Part of a small language model's weights.
Size: 19 layers, width 512, 4 heads of 128, MLP 2048 GELU, vocabulary 32768, 76.8M parameters.
MLP neurons of a small language model. Each row is named by its layer, matrix (up: input weights) and neuron, and shows model dimensions 96-223. Each number is 128 + 24 x the weight over its row's rms, rounded and kept within 0 to 255. Numbers have three digits each.
After each neuron's rows, "fires on" lists the tokens most often at its 100 highest values on Wikipedia text that the model never trained on. A number after a token or word is its count.

L3.up97:134164116110139114109116147143118158137168140132115097112093166091096136149109123150125123118117147120165120149130168119134132160158073143127164092120129083134156130153131137105121109148091159155118130107153126111142140130115214112155119103170131101129116119132068125132119122092142121152136120124048146132108121140130111152127103145133112129131089127112119160120150123123121166077138
fires on: " " 28, "S " 23, " a " 11

L3.up1293:158158125143114080154124108127083118115102135116142106133128154151115115131118132130099142119105123126102117147145112168137093146137127124157171112149129153146168137173145139113174141129083073111115109185157064121128107133138157135167132164161109135112105100149145097099127122112157090177121114118126104139117119118118115165116087105145137082104160124146112128116136105131147102145140
fires on: "ord" 24, " dem" 7, " war" 7, " mid" 6, " War" 6, " pre" 6

L3.up94:112122129121137118098152157160129166121165152157158114143131100084112094103183132114145120145110051141129124107096117111118126145089118121144117126136165097100137132121098151114116116151110137174144169129167102130169130106070152092062103137109164150110117114076103112165109125099128110144124112122148150128111150090138145165116117119152144122123095110102131092138136103103123099129141
fires on: "\n" 29, " ===" 16, "rit" 7, "==" 6, " indic" 5

L2.up1624:109126116156071125087115159121150102122091147145105118117142145116182127118120110138130102121080126136154110112114126126138157120125125113151114142128129112117141091160163122117154102160142104143113126126090111130136141138167118144164127161134140153098107142076109134150152163123087125138086117122132147139156062107135136138155096134150103087156126110093119131161171157161124150118104
fires on: " | | | |" 44, "aur" 7, " dog" 5, "| " 5

L2.up445:111104143136121114117112101141121133138145122106159107096085125095099144162050101154157165095161130105135113132087157134146125132177146122109128119095132145122090131113135151106075158128164130099157101138123067121150116123090129121151137125120150146140161160075157116097106129158148103122154134087095134090106144139112155093100140148124108155105126126162124144108116108097125161102146
fires on: "ep" 15, "emb" 10, " John" 8, "ign" 8, "har" 6, "hel" 5

L2.up684:108114142116168119129162094137132157118075144149131134122138141178127123127097149178178163125102130135075125119102154122134140175080109102126120105130132169141070125132122123151154125135155133121128120109125137135143149106150133092118142116112113106124124152139116139111126126132141128121133147121076116123148100121137115089122154119166130131144168156146053077119112096143117107148153
fires on: " on " 14, "On " 13, "| " 10, " Minister" 8, "arty" 8, " from " 6

L3.up753:127131157114149163159134104128116144169132111086126086120125168096173133160109115142102113139095127121181150149097125083107122120116120105094075092097139133138148144133143108114146103156140150124110086148134164169082108132128143131121148116126136143154151149167122118133133147101139115103112174089119120076116112174117154125165147067155169137098107137154110137141142101112165112138111
fires on: " out" 22, " end" 12, " add" 10, " inc" 5, " Comm" 4, " subject" 4

L2.up1861:113130147151123068146133145116117100146123101147105142140147161091153108133134130103147123141145110144119133098118165138132126130150144136128142134117135132151122078094081135093098111149121136128181155129102113151125168128126083129140086061133114130129115151124118096125101127144093103117124087146144106131125127068149096121101109151141120106118088115110126074104130102088168159088134
fires on: " | | | |" 32, " |  |  |" 17, " | |" 12, " |  |  | " 10, " | — |" 8, " | | |" 7

L3.up757:112095124152113090138061111120089132149129138128129144139109140118120102103101077131101133172155122115140107165133122153087184160122145149103166154124119144185092104126093138124125109165115103110093138131151115117154131151129116132092126128139120106134108152092112136131136100091138161150123140152151126159061169155046162120179119126152107132112139139114071139156101132130140132126152
fires on: "ap" 43, " | P" 13, "a P" 5, " Pick" 4, " pap" 4

L3.up1974:104103111161124080129083145086147132133161137108115113142114104169164140131138138179143102151145104150104111139091174141126101121166087126118160146127126116108112133101113131156100115113153149122140126123148150112116088088159154165142117077135132175144138141072155152126116113095151129128131160133148097125112135134129148124094085096087106173094095149104127116134125131151130116153145
fires on: " =" 19, " term" 16, " single" 14, ") =" 5, " sing" 4, " Composition" 4

L3.up1476:140102135142149151129091154091112124133134128141093150127108136134149103100128095079114110125112164116104127142134138139128160149110091095144139159137130105152151145119130143127140128129154169182126115126107172110109112088140121160105114151085124124090121073122137133129121133136141166130138120147075134135150159110124150109107113154126121103136119081153101091121142111141116161113124
fires on: "\n" 40, "\n\n" 6, " elect" 5, "reg" 5, " gener" 4

L2.up1405:118133112119161156150068107117125160093158125136133148133127146107147081101129152139097123106102165147121089139123123142143070141121109102146116092134099115141148129135149105087146154131132102101132150144160112118115117109175108132111161108142130157139087108161152141123111121133087153106108122067129089105110126137168151114149117122113152063122140159140152142155120143158089156087128
fires on: " of C" 11, " and C" 9, ", C" 9, " (C" 8, " and c" 8, " | C" 7

L3.up1354:128132158111115105141128131120116125079146126133114097083098136115142164122129140090140151170122123148164161136167130107146120075167101130088119136132120157107166162112152159106114107137121136096160145120135157133151128135107128159105133095151105149118083109147112125088126139094132137127129137155109139109119103099154131143121084129083167110163096118170098119090156134161130156087139
fires on: "+" 16, " –" 14, "—" 9, "–" 9, "==Career statistics==" 4

L2.up1501:152124115113123102131123137134154129111132118143109164127125096134137126152166110124167122142153165166174138107180107161104122177147140157158123136119121127122113159147129113115148134146133104136169162124197105121125119064094136137138119161141171128125159130120091145133106117120132120118117176148115126144135096112119168117143117132123088163189131139060156130153081098134107149096117
fires on: "\n\n" 95

L3.up1435:103158106135099060108108122168124140112135129098092171167137118084136121075130120103143153142082113127155131130091120119127143142108085133137140102152121105139127165157146140132145167150148100100139133076125108139140104160116109148132115138146164144102129126139108166117119115081117145136153106136107138150134090132118088132198128155084114136117089118096103153143103077126115103095123
fires on: "—" 20, " ===" 20, " across" 5, " At" 5, "s ===" 5

L3.up502:121104106089109085146123139089135128090099142163112120096153141132108082142131102162193119128111114121132121121115094132162106118104131208133108127118128074130129109177120104094079093119161131096135115118134130116145106152155089116142140124090110115089122133139132109112133139155136108089198152126105165165112137109144135111102132090119138106142115145105084152078104112148151168128123
fires on: "um" 27, "ang" 21, "ij" 19, "aj" 5, "ux" 4

L3.up2028:109145154178145148115115126131159160113099111153175180141088134076128111176132122120093116141123106091147105116100118129142118176127148160144123131156103077209118138160152144167124098108166085118117168122108125123147120117100099119087153121132118127129150177153099159154105094124126134125156114151147116104169125096102104109183130164158127146159107153151113114109150136151137130107133
fires on: "er" 68, "ers" 10, "er)" 4

L2.up155:117099137144148163147122162077160116134133138162147115125143093107162121117120152121164087127088109104160145137121110124124146087095134103145105172129120161114145159082130160122114129142119142174090125089165144130128121133108098172127112151155123155161133090131138125126148137122156136096137191104135167105111131109149116123122094119127067116152148099124125137123142128174137131123131
fires on: " design" 24, " Co" 8, " household" 8, " board" 6, " co" 6

L2.up938:076118135091141147146130136182114130098087130148133120183143122171149142154151172127148087117122103121085113115138168130134150137132136098143135125149105140103122155166124145186093137155140138134168114132129143140074092132118113133131121171094117171100134114130116087104147105120147198116189119128090102123113144080106112138143143148169122116131143115138129126149131165147121123119166
fires on: "ent" 36, "ot" 14, "ast" 7, "ant" 6, "it" 6

L3.up1305:141117127102106151157138100086118116145132143102112104132138118104119145138151121145159182104149119139116084097111142157128128122099114122127141123106160162130133129162153123107101113154134156193144136122163142083132147148108116128126108088084130132089125118084091088134120109116146100168178139140146147102177164101153141101139089112114126166136143143118145132091153196092096095118116
fires on: "un" 19, " Se" 12, " We" 11, " Sh" 10, "ube" 5

L2.up716:103109126140130173124133139137113138130104119138150135098128190150129079174193124101122160108132117108126119171131122116100131129095125108153129150114153129148103137109137063118110099112141104126117099129105128119094140116128103142147137124140145121113134164103084146094117133161113101156130123145091128162137100088147132175131149091115143163171132104137158139131123100143157119134132
fires on: "1" 81

L3.up760:110156145117139086136137132122146124161138128143113124101123134128118118124153089105166159144133148110112100140061136185132121127165137090122130126108211100122141144122128148121148115159140120122156063104089093163156179122152123153133112159135117151160140170168129134134159176159110112096114094126152124112140111147146091077144123130144138081141147126133136078099157111156155123099172
fires on: " |  |  |  |" 29, "=" 21, " |  |" 17, " |  |  | " 5, " | | | |" 5, " | |" 4

L3.up1269:156189114110142115123144135108141135147121125100130149153129166122142167102098094130125166140117134144137067139142138122120154171138083112116151138120143135147146119136125141097105107109114158151105153117122135166154122132132135139083099090091150130136146133163136114105079060112135107125080108136137133150144133122141094136167124125127139160180124117151103111142118128129109150155195
fires on: "l" 44, " l" 6, " char" 5, " Il" 4

L3.up1677:126141128146159109140170142128121144167096144106074147158131113121110163143127091177084130122144118154149160094146138154137103131090126127106133098101098130125158124139139114103081111096126134115128145142122115105126118130091127155134138123161147113099123124086105083103092137109070110127114121116146127099127109133120123137118121156123148152128099122131153147106124116129145130121114
fires on: "ey" 18, "ary" 11, ", I" 7, " May" 5, " | I" 5, " shot" 5

L3.up202:146083132152118113122121121084118169143109112125143145158117130127117097137104137134133112059129158116136137188121138118142143164154140139127146129137143125147156171147201132128146157162122151099105100147095138131137106135090107140137160098157093122148131064154123129119140134148121102140147155158100164142139083097120155133100148116106090118130169122119102114148142128160140115099138
fires on: "\"" 15, "\"." 11, "\"," 10, "\n\n" 9, ",\"" 7, "\" The" 5

L3.up924:083079119156143132108132123098153157129186125141107130159136108074127141075102103074126102084140132184130117123123148085131114164147133118129090107133119134173144106142128107164137118140119098135126154086103142103137093147107181162124104133114148120128117112140110123172143136141139116138129124132198133148147133146098143086143113139132117134121049121098105134104134133072123170132137
fires on: "\n\n" 20, " in the " 12, " through the" 10, " in the" 8, "In the" 7, "In the " 5

L2.up1349:106107099106107097098138116115149159121109086078105133129158094130131135110128117092138119107105104096157128152116099122139126172145159171153136136116094159119118137126130135175096148153126127151119077146170181114153142134128207139147084170126129144103160142144106126106114120136084161120098148109140119157134121112129115160142156095108121156142117132105083126141096152162150159098137
fires on: "ib" 13, "- " 12, "-" 12, "ub" 8, "amp" 8

L3.up322:122118127118137139118136113123142139103137151141116200108089156147103129134123081118135104154111148143094154116108126141112126093108138122145126149158136076146116141127165133113113163100131135090120185137132118144115125123144148132079191113134130177131116128126113122085119110136097087113132149108125132170146134102151083143159158121135105128112108150115108114162129110104151136142105
fires on: "| " 41, " episodes |" 11, " | The" 11, " ISBN " 6, ") ISBN " 5, " role" 4

L3.up644:136081149125102116125092131129116148145126116139144098116128103135164137130181139138133132115135114135190133145146158128151181173145128152137120079148115113099156099073087112137107094128157137153060118140148077134136132150132156143138143095091125131137120119138118119106129146114095101129130109146105145142105111142124139133155133137107174133127130166150162127139119118188120109117156
fires on: "—" 24, "\" (" 16, "-b" 15, " an un" 7, " a b" 7, "a (" 5

L3.up243:117112148179118096116150109155103153164141172098149159130083116134138179162154143104160101138122120155137101146117172141135102163139126122145123123106114125124134119138134097113137100134110158081138130116164073140127159114116105118131109132130114093130091086135117125093150115104146103130134195142129187093127091111103166158111142136122127129145109099115130110113106120105108115109148
fires on: " del" 19, " o" 12, " inf" 10, " en" 7, " ab" 6, " qu" 6

L3.up171:137176099160116143178132154152099093123124177108127070123087141117130107150126124149101139072120113101166131153148172123144132132105111149135122117166153164152167144081112160130105159145157052147132199133096123104115115160153142137191094141161110123133138128105129095129123144145142122084113111125090146073094165142161142127100149160124098108127106126132131119089126115105180128139133
fires on: " over" 18, "ver" 10, " ver" 8, " under" 8, "\n\n" 7, " never" 6

L3.up1345:123163105098162111155129131111141084143119153161122118121098103130123099141116101103119102117122170131127111159150146120150140128114135106101146138126149095109150111120179124112138113121144121104122169129093109094127132132119143159140115123137171131128131113134106137180109149155141100152132146126117096118113130191129166153122113147127064098116104138110088136146137163115134145151132
fires on: "\n\n" 81

L2.up258:095134124117127167146115132126137168084100147123121116119140147121118142123118107130143145135126109140089114114083165071106065107121136093170143148083082096138158109126162102111144179144147142128124129113153155155133109110146125078095107111116075128162137109163129112105135136122141103102127140115128108121094112125132102108102092119124111114149102144108139111126110161142123104095100
fires on: " J" 29, " Ger" 9, " he" 8, " that he" 7, " she" 5, " Marc" 4

L2.up485:125118131143082144107124130163125110112132128139175181162085126112108106121132136119171109129108156135101161113139095142130120144145115147123107126128097126151133108124100129154091127120126136104114142124160127092125108120147164124139110165132141091129108117126108124108106102123147114117126150161091121151156154137109089164070159103105138091144091112102119107164140097106173092070114
fires on: "\n\n" 37, "end" 8, "°N " 7, " ISBN " 7, "″N " 6, ") ISBN " 5

L2.up317:154104154167122119082108137135137101125120144114154108133148185063180147152131117124130102160163144146124092138148112125165149085129126093159121117088130144142098126112106134137127120176141144118142081134109099198127102080159128110146113129156124162127171187136122146113119124109137218117104165113120121110122077085119079149105115133183139141134172146147148113119089146140091156137108
fires on: "\n" 99

L3.up182:136140162102126152129145137098110137119132149146127097142140117074179115098144082096101177094109148129151149185125148132150153198128164177122101121111099148098162146112148113138154149143144111144129167120099058130149144118121140136139118113165087153137137155152108130165136131153145103114114120125162130121115090127125149117169100106105118108102094130105159106138112135142156117112123
fires on: "\" (" 24, "i-" 8, " an un" 7, "/" 7, " non-" 6

L2.up1571:125126139129096139119101118110155140110114165125153146105119108108178198119153141131161135140142117174122094147101142142112120078135106161132110138126095131090116109132160166161128097167103133146145148157133110114087145140103108150101153135110114154086135123096150167114087094130119148116135112112099084115138083116095150103126099126186123157136115149135103089139143133146158135121121
fires on: "–" 33, "ales" 6, "- " 5, " patients" 4, " manager" 4

L3.up893:117131135145135150168156136127114118136140145125116130127127089145147138157101114109135137153097122109150140165148112077111160140148121097147116122127135101099171147133153133115110114181133145105097175135116142140124116119131105109099178140128125156176125139146127123137118148102144114142119140111106133075144138140117133113108116124098091098165144139117132121098149136161138148049128
fires on: " out" 29, " end" 11, " bl" 9, " inc" 7, " off" 6, ", c" 6

L3.up1901:104177116118095108135149153116152174080121142147108102117127114114164106117137117157135128131156132120152118136149146128125080151160144116129130084135135130155098139139128124111106140089164147139120127121144136148152144148117109108129136108111138115164137111097117103137122103138102121135170111120077142167103093139147117147163119118077139128140105138092023130147095066111152120139125
fires on: "a" 20, " J" 10, "op" 9, "ip" 9, "ape" 6

L2.up595:108098102127174080193162111126101148093116133102142085134127177131137083175120146134144094133134137127111129128211088119148125098134150129081126148133115121123156117109144117143125150136061130131123107123174117096125122106118129117148115127158140166105082106083081105143119133137139145118121105112107084113170079155152099124125155142175122157087124123149121132132111117117122158114139
fires on: "\n\n" 48, "\n" 9, "|---|---|---|---|---|" 8, "|---|---|---|" 7, "- " 6, "| " 6

L2.up31:141135131134125157061096131124136098138220155032148119145086148143103150085146114117130124083128117085117131116151080109187178111159112086140123145101110110133130122105171160146146091124131128123130150126149128106099118096179119116151116130134146112115119101120154113149165138124121125125128125155117134133144134132140127145103146154150130096109109117094118085132119113108148107150126
fires on: "\n" 67, ", while" 6, ", and " 4

L3.up1188:138147127123176073122100187144110133120183158127126112136079102112135131152160111144124091117139088143115116100113136128130138136130122140129139136107143113190073145127143140154165099150150091111183155140123094139147109103121147172103105133139104111152127102118121126138111148108091088146121102126133107089149130128077103146147177146138129139106110094141123077116140121129138177140144
fires on: "==" 26, " ===" 10, "===" 10, "int" 4, "i-" 4, " replaced" 4

L2.up1785:148127131152142139166141144121157137143126120091128093151109132150138141125240150135158120120162109119162120135140129123154145123131109165138126159168107137137119134093161141135109163137138181122086126104120118126163114130113155115114083115123103122117108109111147112157127161094124136109156159117129115122110109119111126118124078145115105179122083110120102120128133116122128148113105
fires on: " This" 37, " this" 12, " these" 10, " These" 8, "This" 6, " Metacritic" 4

L3.up1683:115140124126118089146087112170155129175107159098115141152164134102132098173100156124150112131154156153128130092170134126115147148085142100106097112121115141113102135136132155137145110149125084127125156152138129118119151146128138076158126137141167119162150106142114139147125129131166088106142193135130153151120118131161120117098096145159088104180139150123137108127100133134108129093141
fires on: "ood" 17, " good" 11, " Good" 7, " Wood" 6, "eed" 5, " kick" 5

L2.up1947:115124160126116156138140084108116137162199115126133132148150141153111175105110125145150139129100119169140151147163121143163144182135130101108132109148100117082143129129176121128176101155108119126115150115106069148125091115138102126121144149143130142103145102127190114134108120124126135143126138116111126110140122122136168108173119137101128087152144133101145147102140108118134124140142
fires on: "ash" 33, "sh" 14, " fl" 12, " sh" 8, " def" 7

L2.up688:134137145096128158147144113128135135117185124146113128113102153089087093126134099154085088122110120144100156125140129143152089117112099138117133139122133103103119119106132143129136115148128110128074146133176090101120118116131109122155119114129113148092122126133122120153131104156127162150119137137145139170124052129132167191120145125148116162138155110179056145125140106085146137122124
fires on: "2" 32, " | Apps | Goals" 11, " through the" 5, " through" 5, "3" 4

L3.up824:130093154122158105110128121140147108150184161141158144129099124064122165101099128104132130103124159123161116152116102101150132148108144122131131095108109131136151151113122116161112112100092112084091138145146140158070072131117098132133112146148150132114118129135103141120128158100106132120106121141167138151124117126115137126166085112125131124127124154141147112153115112117144132145116
fires on: "| " 27, "\n" 18, "s and" 14, "ing and" 4

L3.up1247:132107073142110106129123136130139103099099127078130110141171130155092131141144102085130104098110118137119127161145146140137122132119130121155138128105104102098146109149115135118091151141140163088105113117139145075142090118138140092173087130130162178113199138125125084116110098115142119130127127122122127154116147073108129117161123169142139121104089136136109155139142134094102117147144
fires on: "ay" 39, "ity" 16, "}" 9, "IP" 4

L3.up1725:107153100099122096148135135204128134133141132180112131158127094169123148138185148139145114148141117160117148160095138100130135166163118167125110139108118107139120141083145141107143133135138139142108119092134139125075124161136111137151166168112152166120206133124129126110103158072132092082130124119139143150097129129105121142109123177121149174135114112113118121096155154089117130129109
fires on: " by" 31, " By" 16, "\n" 6, " According to" 4, ", by" 4, " through" 4

L2.up517:112117136129071120107110193146131130115124125111142151125180114157159136166107208143130160138112090111121087123131134140153160184122109168142144111118158094138066092140155093140140078098168136134127135145147148134117163164116123158115134165151122145154141150132130159111158179154147151135117095112093132087094140147152120136129101101105102120110118118122112148128105178122165142126115
fires on: " | | | |" 45, " metres" 5

L2.up1439:114073095120148113118143150170130127122119143134112143140127088144078150129135143119148108097120127102134108132132151105123185079090109150138087084153119096167133141108122063101147118136142141154163115124122137123136100129132117128153149133112092115137112108100091116099130139169127123087146132142114189146128115106097108143127132162129124103159142082119124133142145157166163086092089
fires on: " time" 15, " Time" 11, " letters" 8, " speed" 7, " hours" 6, " return" 4

L2.up289:072122149160123092118117134095107091149116123109166104154149119143108068148157123165141120099103124109124110133167122151115152150132209079146107099172104136157108142149137133152095091092114115102133125129143098130100074119150117149119139153146123117132158076138103115109131130129110163106135124141133122149137180091119147141110137100113143114159108153028124124149123132200117133142129
fires on: "\"." 21, "\"," 16, "), and" 7, ",\"" 7, "\", and" 6

L2.up1756:139114120110147092104100113117128150116136131125094108149152182123096153142101116114139138109107111123088119148110106126165131120158170141135134111125109162126144141122164134138138091122144105134156127161155117124124108129115180106141086135094143121130164122128153130163120112079144175108129118147094107139118103179137174130104166125098144135123088088115120140126128125117114124175160
fires on: "-" 67, "-d" 6, "-s" 4

L2.up1671:108104086098114148133121118126142099131166134136137108152116142117181133123178115134143139121112122147159091128091096154137133123098107148119089119125095122144123109081073148125083115200166096166122121083174161167138119158143130111145120175081133086136141121119106152141128133146134209163113140115161131116109159169169091116118118131110127120139098097146108123124089122110122121098117
fires on: "ang" 16, "up" 15, "eng" 13, " Cor" 13, " Reg" 6

L3.up839:092111110129112130130131112154155153107218119082141101116129148128165097084131162159119122094159109128106147155162117110095171126164130121137101136140117126151117130129111144132126143164115103151106072127131113182097103179153137154147133160122121085128130106113136111121091142091133105141094138129150121160123087126109192124152121144160107105127107093151125151125137092150107076137115
fires on: " some" 17, " one" 17, " and other" 7, " Some" 6, " a few" 5, "wo" 4

L2.up1580:101139124181112131064096129125140150121124119181184107152113136083147120122126143124073065099110135118139090129136137126170121144143149087128098105162119139114157138125126103179105103115124115140090164106160141117147163160092124126196168109164088132117145151085163139131137135091127113126112093117110106132148130111116148132174114126144148108131132088108124072132129127155147121173162
fires on: "er" 31, "inder" 8, ",\"" 7, ")\"" 5, "er)" 4, "iser" 4

L3.up155:137112142119156161141128106151109096117165118120104100114134133133122108132140115136149142107131135099140135095109130145107151148167115114089157152133134109136159117121176140167126128155161122138134147164131124184161119116119113099137097126131111083161105147093092129141141076130132105118134085150107110125131160124138103129173128114156108134158118096102132148146141096125155128147086
fires on: "pl" 14, " Pl" 13, " fl" 11, " pl" 6, " went" 6

L2.up1862:128126132205116101097162144151104129141180125100135159160136175086119129136111144118149160153101104098119125150137151125107126152173127078116133135111150168140089060114066104127121102120133109172122130145115130126110100128154127178125105144082109155139151106139105117107118135118138080134143116145066127139135122116120148111112136093155151136139157146122160172103145159066135152178150
fires on: "; " 58, "); " 5, ": " 5, " | – | " 4

L3.up1868:129169118136122114127122135123167168129143149099155129142129111159122136114091145147160118057126109147153096136095155150117152120114104137139165099128148126085135141138088153158146131076060154161136091113096112141144133106148149118121118120138102137109129122114125138157099144113075091108141106111149128153110130112140111160129102154133123115130128099149102151122116114123101123126149
fires on: " re" 33, " sub" 10, " dis" 10, " mass" 4, " rep" 4, " re-" 4

L3.up1262:097128130111140142111149127194144146125143098165119127144110153130165142145112132116147143149122117101142135147108143124158142163150128154123113126136112142138134128136133134145111149083142128154133121147178107119165097127155156163139117156178108106125131115123115116113126138103115106113133093139069135103160115087077166114161120121167107124121161149142135172129117152081150120104117
fires on: " from " 25, " between " 12, " a " 8, " on " 6, " about " 5

L3.up867:107147193128149117130140147136129122102128101116142096164126122113115146153134094112110169094129125117147153148123141143190132159146178137151142128138102102141105105134147135164147143167154106109137132158137123168120143100081138146113114098159063146093087128125134158125144155138126096126137111121124159143145132122115151102132089168118135142153097146141114107145150131129126100119113
fires on: "'" 49, "”" 26, "’" 12, "‡" 5

L3.up851:105145129111172145091134166112089147158174135127120150091097080138154129076106092131173164096155133156142121135154143119106134135166186149143121113114137150107125136111140140182100156146152105151165207146095087118130107119158125107070118089130160190115103134112095124145103149107161124148115095130144113154167121140143082130105116114139127119126142151149150076088141116131177122148078
fires on: "y" 32, "ix" 15, " One" 8

L3.up1074:128144144116136119155111127107140128114113149117121114146122176120112148125115103122103130151142155139150160116146126122117149166137140113181150138111109115074131116173135114121092135137123138097142129119114140129122117102127116132135115097130129130137134154148139144105113143143168128083157128160084130068135101124148109145120128185115098153118100149184147095122120136089130128136098
fires on: "ess" 21, "’" 12, "\n\n" 9, "'" 8, " | Episode: \"" 7, " | — | —" 5

L3.up1369:107144128139123110178136124120127117138130156125150120138138120125096158107140119168147136113120072142127061108106166071135125165147156070151122174080110072107149175142118161129118181130129114138114133151120155100145109158137118140123146137121121121142154106125127111115164160141105128139128156148126125129116120072112134124100087129126122154113107125129149097136101116091134127148109
fires on: " he" 52, " that he" 7, "|---|---|---|---|" 6, "|---|---|---|---|---|" 4, " We" 4, " we" 4

L2.up1076:099106128122092117110125138139113136148183133126113109156095108080180111139130119123133135132126143118129145160143159146170124139200154126091128086122116144132140101125061122124110146118141107171128131130167109109145134101116159188123100136136084135156128128149127127108137132116166090160123125129077110153146142106111145138157112129136157129097122103145141155129146142142153149125101
fires on: " — " 21, "% | " 15, "S " 9, ": " 7, ") | " 4, " | – | " 4

L2.up845:142080134140138126060102129101136094135138140089112144125133126077161121162174101124143080103139139140158109210121099149132113107110114116152115170122112122133087141057157132114110129171143124122116117122101127176156127105101177133142090140115108158114194162120118131084100117120117100132126130131098135133137122111162093134116106126155158139101167117143121099148142136134112168100127
fires on: "\n" 24, " comp" 11, "- E" 7, "emb" 6, " sub" 6, " | E" 5

L3.up1774:124112129090133115073122122145123175151133162090100099106134093149128149124100137136165138130124118177122132097113146128155155104102133138155127128122141171127143133099123130166136144125109127144159120109105128125090090131130137108137096109116113113114135160126158125135102114137107159160094110122146133173112124132114171140104123181100085165111111106134169123130152135109109113109146
fires on: " =" 35, "\n" 12, ") =" 9, "| No." 5, " And" 4

L2.up630:120104111106111120073152174105126095130125145105134102118075166146156160152118094140144124079146102161130119120141113136112137192145132136116093154134096153146121109115121091182106133129133148141126155155098097131138100136130111140125148113139116175116100112126138111134143144131140125145150134145125116137111106182127105148087112114107139101193152136159133103125162130134169138121103
fires on: "y" 41, " thirty" 6, "iny" 6, "aty" 5, " twelve" 4

L2.up424:172217124152078117093127161114110144147111095094116134147097116126140144126136096113116103091131138135125129125178107140145141097128121113092099101073110179128145139121180143124132142133086127140160118168115151146146115125151128126095085140149107132162144162151103139129112147125090208108127157100105198119114125118146126144130125060143136139119165135132101135123152132132099158107118
fires on: "av" 19, "\n" 16, " m" 14, " add" 11, " d" 7, " built" 4

L2.up1519:126099145131116166118057116128095144156092108141113136110132102126123107150134145169109152127135169114108084159139110163113123163142152169137187125113123134115094141109127123146108135117139139128124139148130129107112136077120103137146145141135188182124136114126116142173096143157128155143113140106147112115085143136127112125117116076124108113127148146144191131130106104142153131148142
fires on: "1" 58, " Augustus" 4

L3.up1387:109116117136122112108119099154133137125134140175158150140093119146101140151165130089128125135149084105147124121132143116086151124160109112123167152124109137092140124126119114170139109124118082105130101138133118168122139138120081113107102157136138124109140194137145113144125141132124135148090127127104089073139095122111137120128090120153114118112133123142090143072117100117118091060078
fires on: " Pro" 19, " Mc" 11, "Pro" 10, " compatible" 8, " pro" 7, " professional" 5

L3.up436:064120031123107082130119137113136119098154151115090144125125149084188186167159100100124143120116120133132155128121136138134126125191168136120132152156101125159116116094112143125106134114119173116075153101166109100120126059120150115115130169072143147126126117130132115149114132147133117163124134114119116115136116156091134122126159145118101104174089119112175123139128135114111094111145
fires on: "\n" 25, "\n\n" 23, "—" 15, " No." 6, "…" 5, "/" 5

L3.up1095:123091083158110123059122132113147098126118134086131125111142117124142114166148105120083054155155131090137118126134126182121126130131076142144139150119120092119111092156158146118131160126139143095077137148099130139125087103156121078114079138120105147145149153147117196119105134129121147129122124125133146131114157104134164132163138131113118163116145108146109180115145123123114091117086
fires on: "\n" 54

L3.up229:098149117176159152130121138113129114124147123098104085128134131134172111154144102100169129089146137132122100151156128145161132144113138130124121138113149128159136141113158164121067157138151129145097162130143148103121124160142125109086113075149138117147118130131102127131134121120139153154056094167146127122124127136100117134156134142146131125168098124131165125167115118111085129133167
fires on: "ile" 29, "ive" 15, "ary" 11, "â" 7, "ô" 6

L3.up522:138154147097153138113116140123104143089112079088122118102143120149107109132158146145165098109108149123161111127118119148123156115136155096142121077124135096116148114125134135149163092103119116093164133110126141084122149110120172174105119140157149161137128118140129108124171125131183088138147123136141132136106138148143098146125139114202137152122128133125094126104123174157179137121155
fires on: " Pl" 13, "st" 12, " Sm" 7, " On" 6, " Cr" 6, "m" 6

L3.up470:188133113143137166103131150130088141114163142103149098116112168123139134131146102106087081119118132175181089127151111148076115157184120111140096127130112150129111117087162170122152099129100120118140133117144181120126144103129143105150091121118140137102098097121176138122127165161139147125147167127119118152095122123123129075100159147088168133127158141112135178125143101110132118139131
fires on: " Ab" 18, " Pr" 17, "pr" 5, "aj" 5, "-" 5, " ar" 4

L3.up1866:110142104090147156149128167162155110154118129115104134115140170139124127148118130142086110149162051117111146152115137153121136098163127156170135152105094144126113119164135112094135117137144164150113110148127093147147113149107141119166146192102076119128138142126139113094218145164133143144173090159125153112097110135114150118135124103103077127107147107159101133143091110123127130106125
fires on: "iss" 14, "ann" 11, "ess" 11, "enn" 11, "ss" 9

L2.up17:075155141119132114079127167113141081136111123111100118162152111130106115132111119137169123150119109157114138109112076155145117138113150132154136147124080096112079095136124120102117116127140115085108138127105108151116144128093143154093093135121135139165121114128094133130130099120098099144173110155156137130114099162106128114093146101247133128119123129129151141130134213148149119170116
fires on: "he" 26, "te" 25, "re" 24, "ere" 7, "we" 4

L3.up1043:108133162106134118134127124115126125113146101102073132112155103128092153136117100135128090151152092122094133081176110140122099140153108109163124144123142138128123169141084136131093114095124141126128146126162136126126115086112118120075149111158168100207118120119125108113151090147106122120144126152144116112109135108112142101129176103119130118138066124137129126133157127099081148127092
fires on: "\n\n" 31, " | " 23, "." 5, " =" 5

L3.up68:161133132111121151123126126108146104111107140137149080183135138143153085125104147147155106105115131122158142103209116141147116130109169148142137151139121117114109144138154162174130103132088171154105084128166148176165110148154109146194108142130150120140157134133130155150122142176123191136123126085130143153119128136106106097143112119192118143111127150123143155083141152149119142148127
fires on: "\n" 71, " household" 6